MLP neurons of a small language model. Each row is named by its layer, matrix (down: output weights) and neuron, and shows model dimensions 0-95. Each number is 128 + 32 x the weight over its row's rms, rounded and kept within 0 to 255. A neuron's up and down rows have the sign that makes its largest values positive.
A block is one neuron, or neurons of one layer that tend to fire together. After each block is what it responds to, as a language model described it from the Wikipedia text at the highest values.

L5.down8 [161 104 114  81 151 152  41  86 153 161 145 104 117  68 189  87 170 150 107 175 176 240  99 189 139 107 145 157 167  64  89  95 119 106 164  86 172 126 183 100 164 131 148  78 125 152 132  94 155  79  63 213 113  86 167 100 116 113 108 153  83 149 116  91 165 113 171 114 118 131 143 117 148 154  94 138 161 121 136 125 168 122 155 202 106  99 156 121  93 109 146 152 101 179 145 113]
L5.down148 [115 105 111 148  91 141 122 127 130 129 140 155 140 138  79  92 102 133 124 161 149 149 128 126 119 102 135 135  92 124 142 183 121 143  84 141 101  95 105 160  82  83  91 124 136 106  71 170 191 133 110 123 149 110  98  98 131 154 158  91 131 121 136 117  99 199 178 120  92 155 120 125 117 173  94 131 126 129 145  71 160  69  85 141 163 106 170 148  99 115 168 143 111 128 107  60]
L5.down176 [131 141 132 109 111 147 121 142 155 186 186 124 138 176 101 116 114 144 175 120 184 133 164  76 137 122  76 134 133 117 117  52 114 130  99  81 136 113 204 143 165 129  96 104  70 185 154  53 152  92 122 103 121 131 179 111 146 116 115 192 132 140 162 115 146 140 110 142 147 135 109 173  82  98 121 103  59 117 140 164 125 106 115 126 123 135 135 113  69 166 141 175 151 171  62 133]
L5.down192 [166 140  94 106 121  82 121  86  95  50 160  68 105  65  93 101 163 149 125 178  87 144 125 122 138 129  98  63 149 154 143 168 198 131 156 117 148 168 119  92 116 113 116 156 150  92 141 133 100  72 140 138 149 179  35  71 126 132 180 176 146 134 108 130 181 103 128 176 105  77 115 149  52 140 121 149 208 188 137 143 163  96 146 100 117 154 122 119  65 123 155  78 159 153 202 147]
L5.down193 [125 154 121 127  81  80 119 162 121 132 121 110 121 107 145 157 132 118 112 116 128  77 116  64 113 130 138 159  82 132  85  96  93 163 168  85 168 111 146  29 100 178 167 103 158 134 127 146  78 169 135 121 112 100 117 120 111 138  53 109 124 119  86  93 193 128 128 100  91 188 148  87 151 173 109 131 143 176 122 176 111 108 149 134 166 102 109 142 150  94 121 132 202 183 112 170]
L5.down201 [128 134 108 139 134 176 140 128 168  52 124 125 144 127 128 141 131 119  95 148 125 129  94 127 110 168 162 106  74 186  80 165 111 109 162  88  85  83 169 140  84 119  95 118 115  96 141  44 101 154 116  77 153  49 180 146 143 165 162 154 123 172 168 100 108  84 105 115  78 106 105 218 107 127 139 136 107 153 125 111  91 142  89 161 110 133  60 151 134 163  86 126 164 101 104 156]
L5.down235 [163 104 125 136  81  97 108 194 141  96  99 155 121  92 130 114  88 122 110 147 146 123 131 107 134 203  84 118 154 121  78 140 135 144  52 120  86 182 156 100 113 179 135 112 126 118 137 156 151 115 112 159 141 159 144 131 117  75 134 209 172 148 117 127 125 191  70 105 147  94 121 128 151 131 127 108 114 119 144 128 136 203 124 150 161 131  94 118 150 181 151 175  93 120 164 147]
L5.down239 [112 120 134 147 140 138 120  88 135  83 109 175 114 155 139 143 124 153 148 117 104 141 125 131 123 193 170 136 133 120 145 110 162 164  79 129 150 144 104 114 180 197 130 156 107 119 175 126 157  77 143  96 125 117  68 103  65 164  94 160  97 143  83 119  95 143 158 114 164 159 168 128  76 109 136 132 104  81 136 126 148  86 153 131  92 126 161 107  90 137 127 104 125 112 118 121]
L5.down339 [180 119 117 117 120 152 146 160 121 112  89  94 121  83 124 131 219 151 184 112  53 108 112 153 120 132 130 153 187 168  88 125  95 147 131  92 115 169  96 130 155  99 112  82 114 127 179 130 154 137 152 112 107 156 124 121 141 190 131 131 138  99  91  91 114 134  97 131 127 142 113  89 103 159 103 118  87 128 111 160  71 172 130  99 136 120 157 140 104  86 140 112 173 138  70 108]
L5.down404 [ 82 166 200 133 120 132 120 213  83 148 117 113 104 169 107 158  74 122 187 154 157 128 125  96 127 147 110  94 105 117 124  90 153 114 174  93  34 130 149 129  42 169  87 177 106 148 141  93 179 167  94 160 111  65  91 105 142 129 127 145 131 152 172 131 142 120  84  98 105 102 110 157 129 132 131  88 124  79 142 112 101  93 177 183 107 186 111 130  65 170 137 150 203 127 189 157]
L5.down405 [115 139  78 134 125 109  97 103 110  50 127  95 118 141 120 170 159 142 162 132 117  72  74 128 128  91 138 144  58 130 139 153 137  56 231 132 133 144 156 122 156 151 106 146 138 130 105 134 132  36 113 111  84 135 129  88 117 119 133 131 127 175 185  99 143  64 113 117 162 117  89 199 133 153 160  98 109 125 121 190 158 121 187  69  63 145 144 160 148  63 103 110  95 128 135 121]
L5.down415 [189 143 168 147 131 110 117 115 126 106  86 159 184 105 134 101 105 106 141 117  98 105 157 136 114 184 132  79 121 130 173 138 115 151 162  85 137 102 151 150 146 160  68 135 157 150 145 143 197  74 128  88  93 184 101 115 111  99  32  69 134 120 144 110 120 167  90  77  80  76 100 130 120 156 108 160 127 115 113 139 126 118 115 141 187  91  46 121 119  32 128 135  85 146 111 125]
L5.down430 [122 162 118  76  88 120 149 103 162  78 130 120  99 126 144 132  77 134 163  61 115  80 146 150 141 126 150  97 121 137 216 101 142 126 121 100 159 157 101  65  99 139 155 142 130 155 154 168 165  72 132 109 146 102 162 106 130 176 175 203  81 139 195 133 110 178 114 139 168 118 147  68 111 126 113 152 134 152 151 179 103 152 134 128 126 127 126 103  79 128 187 160  77 142 126 164]
L5.down452 [109 133 173 160 124 153 181 111 207 133  98 162 176 151 163 127 135 161 121 143 116 146  84 154 156 107 209 152 184 102 208 105 126  91 169 123 131 103 165 118  61 127 144 173 165 143 185  94 144 121 129 110 172  87 173 142 156 141  23 136 114 109 146 103 131 180 155 154 128 148 146 182 109 155 100 132 156 143 131 164 133 136  90 109  91 107 136 175 148 114 179 123 168 145  98 156]
L5.down462 [117 138  94 121 158 204 118 134  87 183 125 112  75 131 135 152 213 133 124 142  86  81  87 134  61  80 171 137 136 162 177 118 170 118 154 156 135 171  74 143  95 170  56 124 143  75 150 119 153  82 111  94 129 122 203 118  99 123 103 199  70 128 110 108 137  44 109 213 100 114 106  76 132  93  82 126 102  99  73 168 166 147 157 102 116 129 189 124 107 150 106 131 133  91 114 136]
L5.down500 [130 118 141 149  80 126 186  89 155 171 116  79 137 128 123 156  85 114 116 109 130 165 149 150 176 115  95 150 140 134 125 139 118 150 175 130 123 126 165  90 125 148  95 189 143 147 188 114  84 150 199 111 155 169  82 163 154 126 179 189 143 131 115 104 147 148 132 147 119 153 169 163 122 164  84  44  91 173  87 152 210 152  91 117 111  76 119 171 116 120 134 102 158 113 128 170]
Split-off name initial R

L3.down138 [ 89  88 126  80 109  92 151 139 139 130  87 139 126  76  91 115 166 154  90 163  97 103 134  79 190  77 128 108 132 127 135 175 121 130 131  74 103 139 140  90 142 109 104 125 148  95  89  79  93 112 138 109 108 100  42 163  68 117 102 196  56 118 188 124 193 164 107 151  88 171 123 101  94 205  63 128 176 143 120 102 144 179  93 103 113 137 114 133  49 176 119 100 132 181 186  98]
L3.down183 [150 147 101 134 123 128 107 138 118 111 137  92  92 142 146 151 142 121 100 216 147 183  55 154  91 169 115  96 121 148 145 182  68 105 156 108 120 108 149  95 193 122 128 133  97 164 124 158  97  90 101 135 153 111 167 134 141 128  85 157  80 104 152 114 157 177  72 121  66 110 146 110  99 182 158 137 188 119 101 106 101 149 156 180 155 123 164 108  68  81 150 136 143 153 167 116]
L3.down245 [126 179 127 121 146 149 185  85  88 149 105 158 181 134 115 134  88 116 127 137 136 151 132 124 172 125  39 109 126 128 113  99 153 118 109 122 112 125 112 154 165 136 198 142 144 158 150 124 129  97 143 135  69 134 146 145 134 112 175 202  96  64 137 136 163 135 202 112 147 140 101 170 123 175  87 137 117  99  89 171 131  29 116 129 125  98 128 135 139 125  85 113 130 148 143 130]
L3.down503 [126 226 168 121 117 119 118 118 176 164 127 211 115 165 163 116 133 181 121 152 182 145 174 130 108  96 160 119 168 127 171 147 126 159  98 140 123 148 127  92 143 102 136 215 132 162 100 179 142 189 146 134 118 184 105 127  90  87 122 177 115  68 121 110 162 162 171  97 142 128 164 119 121 178 101 112 133 131  75 193 122 135 113 129  77  72 169 126  71  84 134 139  95  97 121  94]
Word-initial capital K

L4.down285 [149 127 154  62 126 148 156 162 138 170 138 167  82 158 113 192 133  83  71 106 143 146  60 124 105 102 104 130  98 110  92 168 142 255 140  99  85 130  80  89 101  94 180 159 132 156 126 151 137 126 150  81  83  77 174 169 159 141 166 124 134  92 122 151 114 130 151 118 177  97 149 157 109 139 167 122 122 133 123 182 133  87 146 156 169 102 131 146  98 183  86 127  89 186 191 104]
Table cell separators

L4.down462 [194 134 101 100  77 107 129 115 123 158  92 117 102 153 117 111 136 105 160 118 143 135 157 115 106 121 134  95  70 156 171  83 101 163 121 145  89 112 140 110 189  94 201  57  99 133 133 121  70  90 178 123 129 165 123 155 135 123 154 182  98  75 123 105 150 152 161 133 133 118 110 127 141 130 146 145  97 110 117 202 122 160  95 133 117  37 127 115 133 113 173  84 105 168 190  99]
Before a number

L3.down63 [153 166 122 146  92 102 112  93  92 125 129 134 126  99 165 117 172 155 170 117 144 171 146 161 107 164  95  88  90 151 106 105 103 102  85 103 130 146 164 129 129 127 141 144  67 165 140 117 102 125 151  93 149 172 125 128  88 124 129 155 137 139  45 185 146 139 146  81 144 151 136 101 190 123 147  56 184  96 105 230 144 124 131 125  68  99 229 133 189  90 122  98 129 133  91 133]
L3.down210 [128 119 131 129 146 222 133 104 105 138  96 111 119 186 158 160  82 156 111 211 123 124 122 143  74 110 163  92 157 118  56  61 154 136 142 108 124 150 137 141 164 130 145 148 108 154  98 107 170 102 152 104 172 130 173 120 155  94 138 143  56  83 124 130 107 109 158 105 120 148 126 137 178 194 147 123 171 121 159 141 133 143 128 142 166 127 130 132  97 140 120 130 185 111 127 162]
L3.down279 [102 187 134  84 102 216 192 124 117 126 118 109 128 118 114 140 189  86 118 162 139 158 167  88 173 191 138 122 151  92  86 110  96 167 101 150 169 145 182 119 137 123 148  74 101 102 126 169  39 114 209  85  99 130  58 139 120 141  67 198 138  78 169  97 127 106 147  90  94  80 174 138 152 115  79 132 150 108 102 128 161 142 103 139 113 169 171 142 109 133 124  72  70 133 183 142]
L3.down372 [162 136 145  93 188 146 146 159  92 117 140 136 110 166 134  71 119  89 145 126 126  94 154 149 152 169  55 124 131 129  50 108 108 165 137 152 152 171  53 149 152  91 132  80 107 182 109 128 111 133 166 124 124  93  92 129 187 156 142 118 169 138 147 181 111 128 164  95 155  89 157 117 136 128  99 133 100  92 128 222 161 208 156  95 109 223 138 106 133 116 134 104  94 158 192 157]
Pre-year date tokens

L3.down66 [106  83 128 122 172 115 157 112 132 136 176  89 147 132 150  58  82 116 101 103 108  72 150 118  91  81 124 135 169 146 137 177 132 161 136 133 105 133 138 156 163 149 107 127 163 155 148  80 119 117 120 130 161  57  64 159 131 135 139 137 115 116 118 141 142 140  87 179 150 137 144 102 153 133 142  89  94 118 157 136 118 143  64 112 125 101 139 139 133 111 119 147 167  95 180  95]
L3.down118 [120 187  97 125 181 179 122 128 134 120 112 111 126 139 139 142  81 142 128 152 127 105 130  91 160 172 142 146 128 137  97 194 134 114  99 167 194 156 104 143 142 156  93 150 129 125 153 134  77  87 111 145 118 103  25 103  77 100 131 130 112 171  92 126 146 173  80 122 126  88 106 127  73  96 152 130 130 137 127 118 171 120 120 137  81 163 180 152 154  93 152  40 168 117 196 188]
L3.down169 [115 151 111 117 178 117 161 110 101 120 143 148 128 106 118  34 112 115 142 101  57 116 191  85 128  81 152 120 165 134  74 187 213 109 137 171 159 115 142 145 105 123 131 165 136 124 111  73 125  83  71 137  68 112  50 157 128 181 148 160 184 148 157 188 131 182 109 172 143 108 170 107 130  81 143 106 157 202 133 120 146  99  78 126  90  98  88 160 114 115 166  65 122  89 124 140]
L3.down344 [150  95 170 144 143 123 145  95 152 110 138  78 127 107 110 132 157 135  97  83 164 101 115 166 141 117 166 132 155 168 159 138 137  79 167 158 185  52 148 101 178 106 135  91 109 170  87  82 154 135 141  76 111 105 219 130 119 139 119 125 134 124  82 121 187  95 128 173 186 145  63 127 173 129  87 135 114 124 172  77 141 148  93 156 152  87 144 133 136 168 153 146 145 180 150  89]
Table row endings

L4.down426 [134 120  48 179  84 120 114 149 172 158 117 167 132 114  96 148 121 184 103 132 154 113 126 121 161 116  83 126  57 185 173 157 129 143  95 107 130 123 112 146 119 125  88 107 130 113 119 152  84 111 118 171  97 112 106 107 118 128 103  95  51 131 182  96  89 171 152 121 131 111 119 177 149  63 122 171 147 116 169 162 130 157 167 144 149 139 145 185 116  76 137 153  97 196 158 123]
Word-initial S / K

L5.down93 [146 138 115 114 129 104  88 162 121  90  95 173 109  87 115 133 205 138 131 130 100 139 149 138 137 122 165  88 111 118 149 153 127  98 101 139 153 125 152 200 145 140 135 151 112 114  90  77 147  87 102 129 178 146 241 152 114 132 115 222  99 126  82 142 119 118 143 130 135 106  79 189 104 112 149 151 166 136  80 147 128 126  76 159 147 172 116 104 164 152 140 121 110  83  84 178]
L5.down115 [100 162 147  73 168 128 201 124 148 102 118 113  94 125  99  91 152 115 108 124 123  99 114 130  95 135 171  87 146 133  99 139  97 201 127 106  59 136 141 122 101 149 155 131 176 141 110 159 116  49 133 145  72 124  26 132 106 119 107 168 126 160 123 104 133 179 151 162 119 139 114 131 136  93 127 180 184 125 102 131 172 101 131  78 133 127 135 160 141 114  84  37  84  79 141 150]
L5.down125 [149 122 115  72 132 109 137 134 124  79  79 138 142 119 151 110  84 116 128  93 129  94 143  58 137 109 203 102 157 108 149 113 143  93 109 150 111 107 136 133 146  86 169 145 166 164 113 124 183 132  97 125 157  85 126  76 128 107 167 118 136 103 150  89  92 133 127  97 167 151 136  87 107 116 148 144  93  93 143  95 118 119 124 145 125  85 177 105 219  99 146 131 115  93 155 156]
L5.down208 [157  76 210 113 204 157 167 163 137  96 125 102 168 165 136 131 105 135 127 163 179  18 101  83 129 137 170 130 161  89 132 101 109  96  68 110  82 168 141 103 102 142 151 148 138 127 136 146  46  78  81 109 128  25 255 154 107 102  93 153 155 161 115 125 124 128 140  94 103 142 135 123 156  86 146 125 123 172  80 151  78 141  83 102 119 104  89  72 113 130  73 122 200 156 104 137]
L5.down229 [155  76 137 125  91 118 174 124 127 169 111 129 168 126 131 152  95 155 138 155 143 135 146 128 110 112 162 153 162 103  76 160 138 121 156  80 115 117 127  59 112 156 100 174 116 115 116 140  98 131 127  71 133 137  88 102 164 104 131 172 113  90 111 119 163 154 146  75 166 133  93 137 131  83 106 140 159 112 120 153  70  96 132  73 101 120  91 140  86 100 153 158 182 133 193 131]
L5.down243 [ 79 122 106 140 125 129  65 161 132 140 168 115 130 109 148 113 109  94  89 109 166 116 165 211 106 131  92  84 115  92  98 117 178 191 115 119 187 131 177 168 166 142 178 123 135 182  54 129  71  99 124 169 135 138 111 157 111 108 116 153 128 131 101 109 119 144 190 194  99  70 125 135 110 137 158 143  69 141 155  94 127 103 182 126 133 114 123 125 112 169 148 138  62 122 132 114]
L5.down246 [117 130 120 148 135 196  95 149 143  83 113 118 130 137 169 116 109  89 128 126 206 145  57 153  71 105 153 132 112 132  92  96 121 153 138 150 164 148 166  65  36  94 111 110 140 121  85 159 106 167 169 174 121 159 176 104 194 151 111  89 105 160 156  91 177 147 168 175 119 144 138 137 124 126 141 142 132 166 135 173 145 133 122 133 105  56 124 153 152  90 150 106 132  93 144 154]
L5.down309 [153 112 100 105  87 160  98  64 111 148 112 161 218 146  85 194 157 148 109 136 134 162 167  97 101 125  98  71 135 148 171 103 164 119 105 112 175 153 140 170 103 136 155 120 150 154 125 119 150 141 128 185 105 134 118 141 127 155 169 189  88 161  97 117 110 153 104  92 139 115  94  71 135 107 123 116  91 149 152 221 110 118 152 144 148 130 120  66 131 159  52 154 148 128 183 124]
L5.down317 [103  49  92 194 132 138 207  80 133 107  70 112 140  93  98 136 107 150 123  59 142 144 110 123  99 176 123 172 101 128 109 155 183 177  44 116 121 121 120 141 148 147 162 145 136 179  70 113 118  55  96 104 113 117  74 157 118 143 116 120 127 109 143 152 134  74 189 185 117  83 149 144 152  74  59  92 117  84 123 171 102 142 110 123 128 192 142 127 210 152 174 185 202 159 121  54]
L5.down337 [ 63  51 127 115 122 161 133 126 105 139 117 157 109 124 132 152 147 142 158 123  71 193 146 143 129 166  84  71 124  96 157 128 154 134 128 154 116 132 108  90 151 118 189 167 128 158 135  82 169 116 140 155 123 137  42 164 145 105 149 102 149 155 182 141  95 102 127 126 136 141 139 108 107 148 119 166  70 128 142 166 142 153 196 137 177 110 157 146 105 138 121 168 173 132 164  95]
L5.down357 [128 110 110 128 119 117  83 182 134 146 103  56  86 144  88 114 148  96 166 121 120 149 212 147 102 124 133 122 107 124 129  90 117 134 150 130 163 131 137 113  73 130 126 135 209 153 159  86 147 179  66 103 100 105  78 158 109 124  51 164 122 122 189 172 148 149 121 123 113 121 137  82 107 133 103 111 163  81 140  93 122  90 154 137 145 105  65 135  90  96 146 183 112  38  73 123]
L5.down375 [ 98 120 178 233 135 153 150 111 102  97 162 138 144 170 131 147 135 154 102 100 120 155 157  90 141 114 168 106 152 153 112 157 140 109  94 143 106 146  90 146 174 137  92 172 107 156 159 159 146  89  49 133 173 150 139 120  94 111  54  73 114  75 163 136 166  95  69  95 169 125 134 169 212  78 127  43 181  33 121  70 158 115 177 152 116 136 129 113  70 210 187 143 154 103 124 147]
L5.down428 [ 81 115 118 144  67  90 148 144 129 126 121 143  79 193 120 138 135 135 162 136 134 161 171 181 135 105 150 154 125 163 153 174 175 149 131 193 122 171 121 101 116 157 109 106 147 154 140 128 177 151 177  62 112 112 135 112 126 134 100 113 135  97  94 153 165 135  76 193 129 151 124 168 126 132 156 155 131 156 105  96 161 183  75 152 141 132 102 152  64 128 142 143 124 124 140 148]
L5.down440 [ 90 153 136 136 159  97 171 112  72  99 103 149 180  64 119 109  84 148 136 155 125 145 128 138 123 119 108 148 157  88 136 194 120 131  77 158 192 164 108 172 119 169 152  92 169 119 126 103 130 127 120 131 113  91  81 119 116 146 163 187 106 117  93  99 164 147 144  22 117 140 142 103 146 148 144 110 168  73 183 108  99 160 139 128 143  94 194 152 202 109 127 140  44 103 189 123]
L5.down447 [173 172 142 144 115  38 135 109 128 153 109 134 104  90 158 118 113 157 109 151 109 154 104 143 168 154 174 164 172 116 132 150  86 123 136  94 134  96 159 129 107 133 135 137  75 109 102  91 182  81  84  95 129 154 188  96 114 165  87 185 118  87 137 134 143 149 144 126 172 123  94 163 147 154 131  76  81  77 171 138 145 192 117 163 217 172 154 182 144 104  87 144 142 159  52 101]
L5.down469 [182 137 164 156 162 102 133 168 143 127 143 108 130  94 170 139 185 116 129 148 117 153  77 113 102 137 106 195 158 105 159  84 137 131 144 127  72  95 162 188 152 176 100 114 135 127 163 144 164 144 119 103 126 192 130 114  89 110 102 155 103 144 118 107 147 154 149  78 129 144 142 125 103 106 101 139 102  82 108 109 148 108  68 121 155 125 108  76 116 123 129 155 154 120 124 114]
Table cell closers

L5.down11 [131 204 156 139  77  83 133 136 144 161 164 124 122  70 142 129 157 151  79 196 141 160 108 147 148 118 142  82  85 120 160 107  89 192 109 115  57 180 117  93 151 117 161 121  89 146 109 103 135 144  70 101 114 160  74  96  92 175 139 133 141  90 126  90 139 134 101 151 121 140 152 184  83 126  80 133  99 128  88  94  85 151 136 155 136 154 121 105  67 184 159 168 116 117 134  86]
L5.down32 [144 168 166 152 169 178 140 150  90 150 151 162 121 121 110  93 124 112 170 123 128 101 162 117 141 120  49 104  96 108 135 182 171 126  72 179  48  90  89 102  82 112 152 140 100 183  97 109 125 151 143 149 124 121 136 115 156 163  67 146 128  99 180 147 166 157  78  54 106 165 118 139 187 137 112 167 126 137 165 102 182 140 139 136 120 182 166 136 111 121 173  86 168 143  57 137]
L5.down48 [167  97 188 107 137 105 165 174 142 162 124 106 127 102 100 158  91 157  99 110 126 114 146 105  94 124  81 131 134 128 117 184 157 135 141  85  85 168 125 145 141 121 153  88 130 188 151 165  75 203 124 145 103  83 189  93 104 100 110  98  80 135  57 191 118  90 108 151 120  32  93 130 180 136  70 122 114 134 172 175  86 141 117 183 166 137 138 134 169 128 117 139 106  86 160 137]
L5.down87 [137 147 179 139 173  76 141 119 113 101 113  98  67 120 162 118 151  61 116 107 167  93  60 156  98 128 213  77 113 171 127 141 143 133 144 103 144 115 132 109 133 187 131 139 126 115 103 131 125 168 168  49 162 110 172  95 120 112 148 142 133  51 162  76  77 124 117 169  70 166 167 120 145 174  86 135 143  93 131 157 149 109 191 159 172 152 136 157 126 172 123 128 182 103 129 141]
L5.down139 [151 129  81 109  94 106 135  84 143 150 139 142 122 123 108 138 142 104 159  88 142 129 152 107 143 168  61 147 118 152 141  97 128 130 130 171 139 147 121 150  64 151 150 151 115 119 141 150 115 133 139 112 134 100  83 180  63 168 145 137 106 125 125 148 150 119 114 109 139 137 145 104 126 115  68 154  46 117 118 203 164 159 100 154 126 137 144 149 115 133 177 125 165 129 147 128]
L5.down199 [ 99 134 141  78 127 198 172 136 149 162 127 179 124 146  98 126  71  93 116 119  79  94 209 118 125 145 143 178 119 129 134 122 185 132 153 116 154 117  80 115 131 141 141 150  86  70 131 104 128 108 125 161  97 149 140 147 155 104 131 166 125 131 178 113 140 164 111 109  93 108 186 123  60  73 143 118  99  48 115 160  83  74 185 128 110  65 125 100 131 133 104  51 155 104 113 158]
L5.down222 [101  80 114 136  84  74  99 103 126 142 133 166 157 111  90 106 122 181 103  98 128 155 195 170 108 127 103 106 128 169 102  78 108 113 102 160 100  85 113 145 115  94 130 168 154 142  94 145 153 100 141 138  79 101  84  95 112 109 195 174 121 145 119 180 101 104 174 166 103 116  66 157 144 176 131 123 164 130 152 182  73 143  83  86 121  95  83 188 136 146 161 145 135 140 212 169]
L5.down231 [186 146 171 182 139 123 176 130 162 177 128 126 124 108 163 137  94 159 174 123 115 138 140  86  81 113 129 152 132  88  99 113 140 115 101 109 179 144 141 149  96  86  92 165 160 156  57 151 113  81 145 120 118 177 115 132 149 115 129 134 130 126 182 138 124  96  67 108  97 151 152 120 123 134 142 141 174  93 135 121 167  95 108 124  53 177  84 130 100 168 101 118  78  85 114  81]
L5.down276 [110 199 103 106 158 141 173 150 111 115 165 112 148  83 131 139 125 165 100 125 105  98 136 169  80 162 177  87 144 188 143 152  53 203 124 121 128 137  78 174 131 141 165 108 104  83 202  93 113 130 116 103  82 127  54 134 183 119 179  69 110 195  95 124  89 146  65 141 108 118 128 172  91  92 135 119 126 172 106 117 104  95 119 108 130 106  70  85 128  93 100  78 102  68 119 140]
L5.down279 [202  82 105  78  89 145 141  87 150 107  65 107 159 132 132 154 104 126  66 104  97  76 111 123  44 140 101  93 154  87  89 143 179 214  87 133 165 105 107 100 106  85 132  92 136 154  90  39 132 140 125 110 120 172 150 107  57 159 182 150 109  96 123 124 146 120 104 154 110 152 171 159 103 110  96  90 131 131 121 127  89 122 114 180 108 179  97 125 168  82 120  85 149 125 195 143]
L5.down335 [164 116  81 175  87 172 147  96 102  61 173  99 163  92 188 114 110  94 143 122 135 111 146  89 174  88  65 153 109 128  97 136 101 118 123 129 109  92 134 103 113 102 149 115 149  86 191 168 108 169 110  43 143 153  49 110 121  89 107 121 156 107 119  96 133 124  98 121 129 111 133 120 189 143  71  78 122 101  89 147 173 140  70 125 141 139 118  99 113 126 151  86 145 132 207 115]
L5.down389 [124 117 148 107  92 125  89 109  84 143 165 161 204 160  78  91 160 126  88 135 139 171 143  77  97 102 173 187 148 135 184 135 120 105 114 104  64 120 162 145 103  69  64 109  74 138 149  85  90 112 101  94  51 131 197  92 123 105  48 160 135  81 118 174 108 184 108 135 125 152 159 203 128 126 119 163 168 145 122 157 158 147 108 154 101 144  80 134 112 186 119 136 187 125  88 180]
L5.down465 [208 145 125 103 122 146 117 143 158  96 149 118 165 114 194 152 145 126 170 112 155  39 178 115 144 110 112 119 132 199 165 136 122 102 103 110 121 169 145 125 136 184 174 137 117 158 116 113 116 120 110 137 166 131 114 109 115 107 120 181 144 107  72 141  98 120 138 144 134 140 102  96 102 113 102  47 123 134 102 156 106 124 165 135 149 132 148 129 174  95 134  96 129 132 112 130]
L5.down487 [ 73  99 149 137 142 145 127 215 181 123 180 164  86 158 138 137 123 184 174 140 136  97  85 123 113 129  64  98  65 134 149 169 148 128 141 154 102 162 182 151 122 119 206 134 136 145  69 137  95 161 151  89 127 116 111 124 125 152 138  75 143  74  97 151 161 132 120 129  62 123 137 145 141 108  96 124 131 127 111  63 114 154 130  84 105 100 104 111 129 167  78 103 123  97 128 129]
L5.down492 [152  98 148 136 102 106 141 159 144  96 129 117 198 154 127 183  90 155 154 117 156 154 160  95 103 110 115 127  90 171 161 118 141 148 165 129 144 154 157  68 130 122 154 146 161 161  65 137 168 187 128  98 185  53 230 130 115 117 109  66 124 107  75 110 176 120 148 128  90 163 184 127 128 197 139 103 133 162 155 111 141  79 149 126  91 191 127  89 115 150 138  97 170 104 123  99]
L5.down496 [ 84 213 124 123 124  88 123 117 170 117 149 158 120  73 186 108 102 123  97 128 148 130 133  99 130 110 160  54 120 160 182 130 152 116 179  92 176  45 173 140 177 151  86 137 103 147  90 122  69 156 142 112 119 124 143  67  93 108 169 116  82  96 122  92 162 117 136  99 100 113 109 137 133 154 135  56 118  98 115 127 153 118 107 125 104 142 182 109 130  80 113 106 138  92 133 119]
Before a year